MLP neurons of a small language model. Each row is named by its layer, matrix (down: output weights) and neuron, and shows model dimensions 16-79. Each number is 128 + 24 x the weight over its row's rms, rounded and kept within 0 to 255.
A block is one neuron, or neurons of one layer that tend to fire together. After each block is what it responds to, as a language model described it from the Wikipedia text at the highest values.

L3.down70 [ 91 151 122 117 153 109 172 154 122 156 180 139  84 113 149 161 131 115 152 112 105 126 124 129 108 124 129 152 152 109  93 161 148 146 100  77 134 151 186 166 144 134 151 122 116 129 143 119 134 151 116 151 112 120 145 120 101 159 141 170 145 124 133 137]
L3.down394 [169 130  92  93 139 168 121 164 142 105 167 126 142 146 100 117 155  97 168 136 118 148 149 137 171 147 120 114 105 123 105 170 144 119 101 123 122 164 134 125 109 126 114 147 155 140 139 103  58 139 129  89 151 146 178 144 145 123 150 140 110 112 108 157]
L3.down479 [116 184 153 157 145 117 123 150  97  92 140 120 130 141 137 174 131 114 152 141 112 125 151 134  81 168 113 148  74 112 124 131  93 160 162 135 124 125 104  91 130 100  88 143 111 144  95  99 146 139  82 152 104 158 123 148 162 124 152 110 112 169  88 151]
L3.down682 [160 133 113  95 136 160 163 135 139 135  99 144 152 106 138 142 155 145 109 159 140 151 100 145 127  98 159 132 118 124  94 166 110 142 145  98 114 157 127 145 130 134 129 111 115 110 106 107 132 138 106 146 111 163 139 133  90 163 139  94 145 128 145 161]
Responds to: Mid-word name fragments

L4.down720 [109 152 128 118 128 125 148 126 141 130 139 113 138 112 153 150 112 144  91 122 144  78 137 148 158 124 105 141 127 129 130 171 146 134  82 142 144 105 135 115 124 119 111  98 175 183  97 166 113 155 144 121  87 133 134  78 149 118 140 117 148 135 125 164]
Responds to: Separators after numbers

L4.down745 [162  98 138 120 100 108 169 136 118 150 133 132 127 147 136 134  97 165 101 152 106 103 164 111 147 131 134 135 124 130 116 160 159  81 129 114 114 104 115 103  93 148  75 165 127 149 158 143 152 197 139 162 135 114 133 121 141 116 137 125 163 148 184 115]
Responds to: Mid-word name fragments

L5.down178 [ 97 140 128 166 114 130 158  75 129 143  94 119 131 139 137 145 100 111 116 134 129 132 129 151 154 143 135 160  73 130 104 161 105 129 110 146 122 103 147 170 148 139 131 116 128 140 122 140 151 149 140 128 141 129 129 146 141 107 137 146  98 123  98 131]
L5.down346 [147  94 150 158 139 134 175 110 109 165 157 161 116  76 160 138 127 139 133 139 102 135 153 186 119 127 135 133 143 119  97 121 147 150 121 123 111 129 124 120 104 111 144 160  99 124 173 130 133 102 142 132 161  97 151 106 160 156 100 154 160 145 113 160]
L5.down361 [159  95 106 124 127 132 134 132 129 152 146  92 123  78 136 104 121 124 110 121 173 134 125  85 147 111  98 144 151 106 151  97 136 142 146 142 104 158 107 107  94 123  89 177 106 174 148 156 106 179  91 121 125 145 145 118 172 134  89 111 167 116 122 165]
L5.down400 [120 126 149 100 137 148 114 170  98 123 148 133 176 172 126 113 144 112 140 133 162 127 112 130 146  98 152 128 163 127 134 129 157 135  94  98 121  95 155 123 111 136  89 136  96 147 134 154  99 116 138 169 100 122 130  97 112 122 105 124 136 131 126 152]
L5.down511 [115 152 141 119 152 157 140 126 133 169 158 139 137 148 138 112 111 123 107 181 135 136 127 145 163 105 117 166 126 152 105 100  71  59 167 128 139 138 100 120 155 149 116 129 113 105 157 145 157 124 163 133 123 160 146 124  97 110 136 130 108 127 118 158]
L5.down564 [135 113 100 124 114 100 129 128 101 174 165 157 138 135 122 158 114 116 101 130 134 154 106 158 174 169 116 168 119 104 138 118 142 122 108 129 116 128 134 151 115 150 127 125 154 142 151 143 164 120 137 160 106 163 148 183 123 144 123  91 100 187 120 130]
L5.down573 [129 137 111 119 128 155  98 118 147  89 116 184 138 164 146 131 149 134  87  90 116 149 149  81 107 143 138 131 157 134  91 139 125 139 130 131 129 139 101 130 109 185 130 117 160 171 117 147 129 122 121 113 120 118  80 132  84  95 133 177 123 143 156 176]
L5.down610 [114 130 121 174 177 111 145  99  96 113 150 108 173 165 165 125 172 133 145 158 130 119 145 162 122 127 156 123 133 145 167 160 173  69 133 121 135 127 122 158 127 145 117 159 109 122 167 159 140 147 144 119 130  96  98 138 106 115 129 108 135 147 152 113]
L5.down634 [185  77 163 152  94 165 172 109 162  97 161 157 143 149 140  68 132 114 115 149 121 151  90 107 126 139 146 151 127  84 133 133 156 130 126  81 150 129 123 143 148 120 121 158 164 157 144 113 119 133 111 122 147 107 120 127 141  88 172  99 117 142  97 113]
L5.down638 [126 124 179 136 140 143 130 137 117 106 101 112 145 119  91 166  87 159 130 106 120 140 148 104 150 157 124 166 163 119 148 140 100 163 119 145 114 144 172 137 159 125 135 161 128 133 134  76 108  93 125 133 110 136 196 145 101 103 129 139 197 130 135 158]
L5.down710 [144  97  79 106  64 121 157 147 106 144  84 160 142 155 122  86 128 137 117 103  88 113 134  79 115 110 135 116 115 145 102 194 145 128 161 133  91 133 164 206 116 163 133 142 125 109 137 142 134 185 137 132 111 158 145 168 176 142 141 186 133 119 118 129]
L5.down737 [128  90  90 122  88 149 111 131 156 127 119 115 156 173 135 166 106 126 133 142 131  98  85 124  93 107 144 109 130 153 122  87  73 106 130 144 150 149 132 111  81  98 105 182 104 132  90 166 114 109 125  97  93 105 117 171 165 108 126 114 133 136  94 157]
L5.down809 [127 162 149 144 109 131  78 149 156 149 105 110 120 105 127 148 123 111 121 147 113 166 162 132  96  93 129 117  98 153 162 151 148  68 104 112 132 130 155 163 115 140 146 132 156 117 125 115 154 104  97 129 169 134 125 131 138 155 117 137 122 118 147 117]
L5.down873 [156 166 155 142 153 118 106  89 155 152  74 115 158 124 157 100 116 135 147 145 108 159  83 114 130 106  71 120 144  87 129 142 188 154 156 163 128 123  85  92 116 113 127 175 107 123 130 110 137 152  91 142 126 129 133  85 126  97 106 114 159 165 162 120]
L5.down879 [142 137  79 103 158 151 128 126 132 144 102 119 144 155 155 124  89 139 135  79 125 129 129 135 137  84 133 147 142 126 122 104 144 114 154 157 107 165  89 117 141 135 141 139 141 121 105  98  89 134 137 124  91 135 144 147 122 195 148 154 142 149 112 111]
L5.down958 [131 117  94 111 117 147 109  55 175 127 118 162 126 119  57 134 100 146 172 129 108 154  98  81 105 128 107 122 109  88 113  79  97 129 130 135 135 163 130 156 146 130 114 110 109  87 132  97 121 147 137 120 132 132 121 151 118 162  91 149 152 139 104 116]
Responds to: Mid-word syllable fragments

L3.down119 [164 110  90 103 166 151 160 154 130 131 115 129 140 163 109  98 119 104 107 160 111 131 130 173 114 129 113 105 131 133 122 135 140 112 116 121 135 125 111 142 116 134 129 125 107 128 175 150 117 164 163 108 103  99  95 122 151 119 125 108 120 118 120 113]
L3.down397 [103 161 110 147 139 128 118 170 130 164 165 122 143 156 164 144 143 121 118 150 111  93 146 143 124 125 102 116 115 130 138 111 131 145 144 119 101 163 182  94 114 122 127 133 139 166 122 138 153 101 136 178  94 131  89 120 168 125 110 129 128 121  94 131]
L3.down542 [144 159 110  67 144 140 121 156 100  98 115 115  82  97 126 139 104 163 204 137 123 169 129 147 119 141 169 109 126 105 104 122 145 182 116 137 126  86 106 136  90 171 151 111 124 126 154 147 187 124 111  88 112 124 106 130 153 104 106  99 143  99  97 149]
L3.down821 [125  93 129 144 120 110 141 166 139 126 140  78 136 111 144 128 144 152 104 120 152  73 134 161 174 155 125 130 164  82 114 127 123 138 129 130  99 142 117 119  97 124 148 125 122 199 137 159  76 121 137 131 132 119 123 137 121  74 116 117 117 139 133 145]
Responds to: Year-range dashes

L5.down7 [137 110 112 167 123 152 146 161 116 121 152 105  81 120 125 123 121 122  90 175 107 147 134 156 122  91  91 128 121 108  98 154 142 111 154 150 105 154  85 155 114 125 129 118 155 121 110 136 167 157 174  80 125 150 151 164 126 134 153 127 154  73  97 115]
L5.down99 [126 128 132  57 122  89 154  89 143  82 119 115 134 108 140 182 134 123 134 123 124 139 123 134 145 134 169 140 104 105 102 127 126 107 133 120 131 122 174 146 155 149  93 155 163  87 129 137 172 102 144 123 161 145 116 119 175 174 100 162 151 107 146 100]
L5.down134 [126  75 126 131 124 132 146 132 133 117 120 137 114 107 150 154 124 147 150 143 132  97 137 104  84 127 124 128 145 121 128 163 129 115 137 241 133 122 126 121  94 137 111 123 141 132 106 174 118 116  87 124 129 130 148 131 131 176 109 134 123  99  97 126]
L5.down195 [135 116 116 151  89  93 121 121 196 110 155 119 146  90 123 125 101 114 128 143  88 166 106 105 103 151  81 149 156 162 142 178 133  99 112 139 148 114 115 187 123 149 174 138 122 155 120 135 132 124 107 143 148 132 147 120 112 125  99 102 138  92 130 130]
L5.down247 [153 152  84 121 121 151 115 161 122 117  95 109  99 120  83 110 128 111  93 119 153  98 135 155 167 106 111 115 119 145  95  93 162 143 143 120 122 124 129 148 162 146 112  93 111 144  81 154 144 138 123 125 115 117 112 122 118 163  81  91 132  90 173 106]
L5.down360 [131 116 138 178 164 126 172 135 105 101 136  93 116 143 160 144 152 140 125 173 112  99  67 106  94 104 150 144  94  81 148 161 156 100 135 184 131 156 134 108 154 117 106 131  87 130  97 130 147  99 156 131 108 128 129 123 108  94 110 126 101  97 101 115]
L5.down421 [113 101 102 149 120 131 116 133 128 137 117 164 153 156 135 134 142 160 105  82 128 115 124 155 118 169 150 137 155 127  82 167 133 149 121 115 111 102 141 151 188 138 111 147  86  88 113 126 162 136 120 103  91 134 122 124 123 148 130 150  98 118 168  54]
L5.down449 [139 128 109  95 146 174 125 112 153 104 170 144 129 117 152 118 100 162 132 117  97 144 129 129  93 141  86 129 141 143 178 150 132 115 115 153 120 129 128 165 114 163 124 143 113 124 118 149 108 171 117 133 147 117 104 135  71 120 146 136 111 124 141 156]
L5.down561 [141 120 160 170 128 118 116 139 161  92 160 110 122 157 134 164 107 138 130 128 152 117 157  77 140 112 108 115 119 150 167 106 101 141 158 118 116 142 158  98  89 136  99 138 112  99 109 144 105 154  92 106 129 130  99 161  86  95 109 124 125 171 132 141]
L5.down582 [140 122 126 136  91 157 149  80 132  94 193 130 121 145 162 147 108 155 117 137 129 116 115 118 125 129 142 149 165 120 146 113 142 150 171  77 159 155 121 125 142 138 151  72 146 107 144 128 162 143  68 129 125 103  77  84 145 177 125 105  97 113 114 116]
L5.down755 [114  85 138 131 127 108 109 118 158 138  81 149 154 141 122 155  95 143  99 105  99 130 103 131 136 136  73  85 132 153 144 172 136 127 130 114 155 147  76 144 120 164 124  86 102 149 148 115 127 157 146 144 110 145 117  96 190 120  96 118 146 102 166 150]
L5.down763 [ 90  80 159 114 118 139 104 154 145 143 126 141 129  82 163 160 124 133 159 118 136 146 128 125 121 134 131 124 100 188 103 139 145 151 169 147 103 119 107 160 127 115 128 151  94 154  96 117 136 122  71 131 112 107 135  89 161 146 123  82 157 127 100 128]
L5.down865 [138 134 160 154 160  94 101 123 150 116 159 202 144 130  92 118 147 128 138 164 103 139 164  86 127 145 132 129 157 130 113 122 119 138 160 114 145 106  91 108 118  99 143 144 122 136 136 120 115 117 120 117 123  70 151 111 128 101 119 121 134 143 130  96]
L5.down951 [116 107 108 119 136 102 151 163 138 120 105 107 101 163 141  73 162 116 142 147  88 113 111 121 125 114 101 154 140 137  94 138 139 143 147 133 127  92 127  84 154 148 156 141 146 130 144 114  98 135 146 121 137  76 115 158  98 132 108 105 134 100  88 108]
L5.down998 [135 148 147 141 110 130 128  90  99 125 124 128 114 129 146 151 136  97 116 142 125 105 133 131 115 113 151 132 111 118 141 119 140 128 114 126 125  98 164 139 145 142 124 155 141 111 119 119 125 123 105 166 150 164 145  96 138 158 117 155 127 139 114 115]
L5.down1021 [148 167  94 128 127 122 142 133 134  98 133 155 106 126 151 158 175 129 149 124 121 130 114 130 159 131 168 140 122 114 119 154 116 151 155 121 132 132 105 144 143 163 133  78  88 103 102 139 128 122 105 157 116 102 148 123 122 171 112 140 131 129  89 158]
Responds to: Range dash after number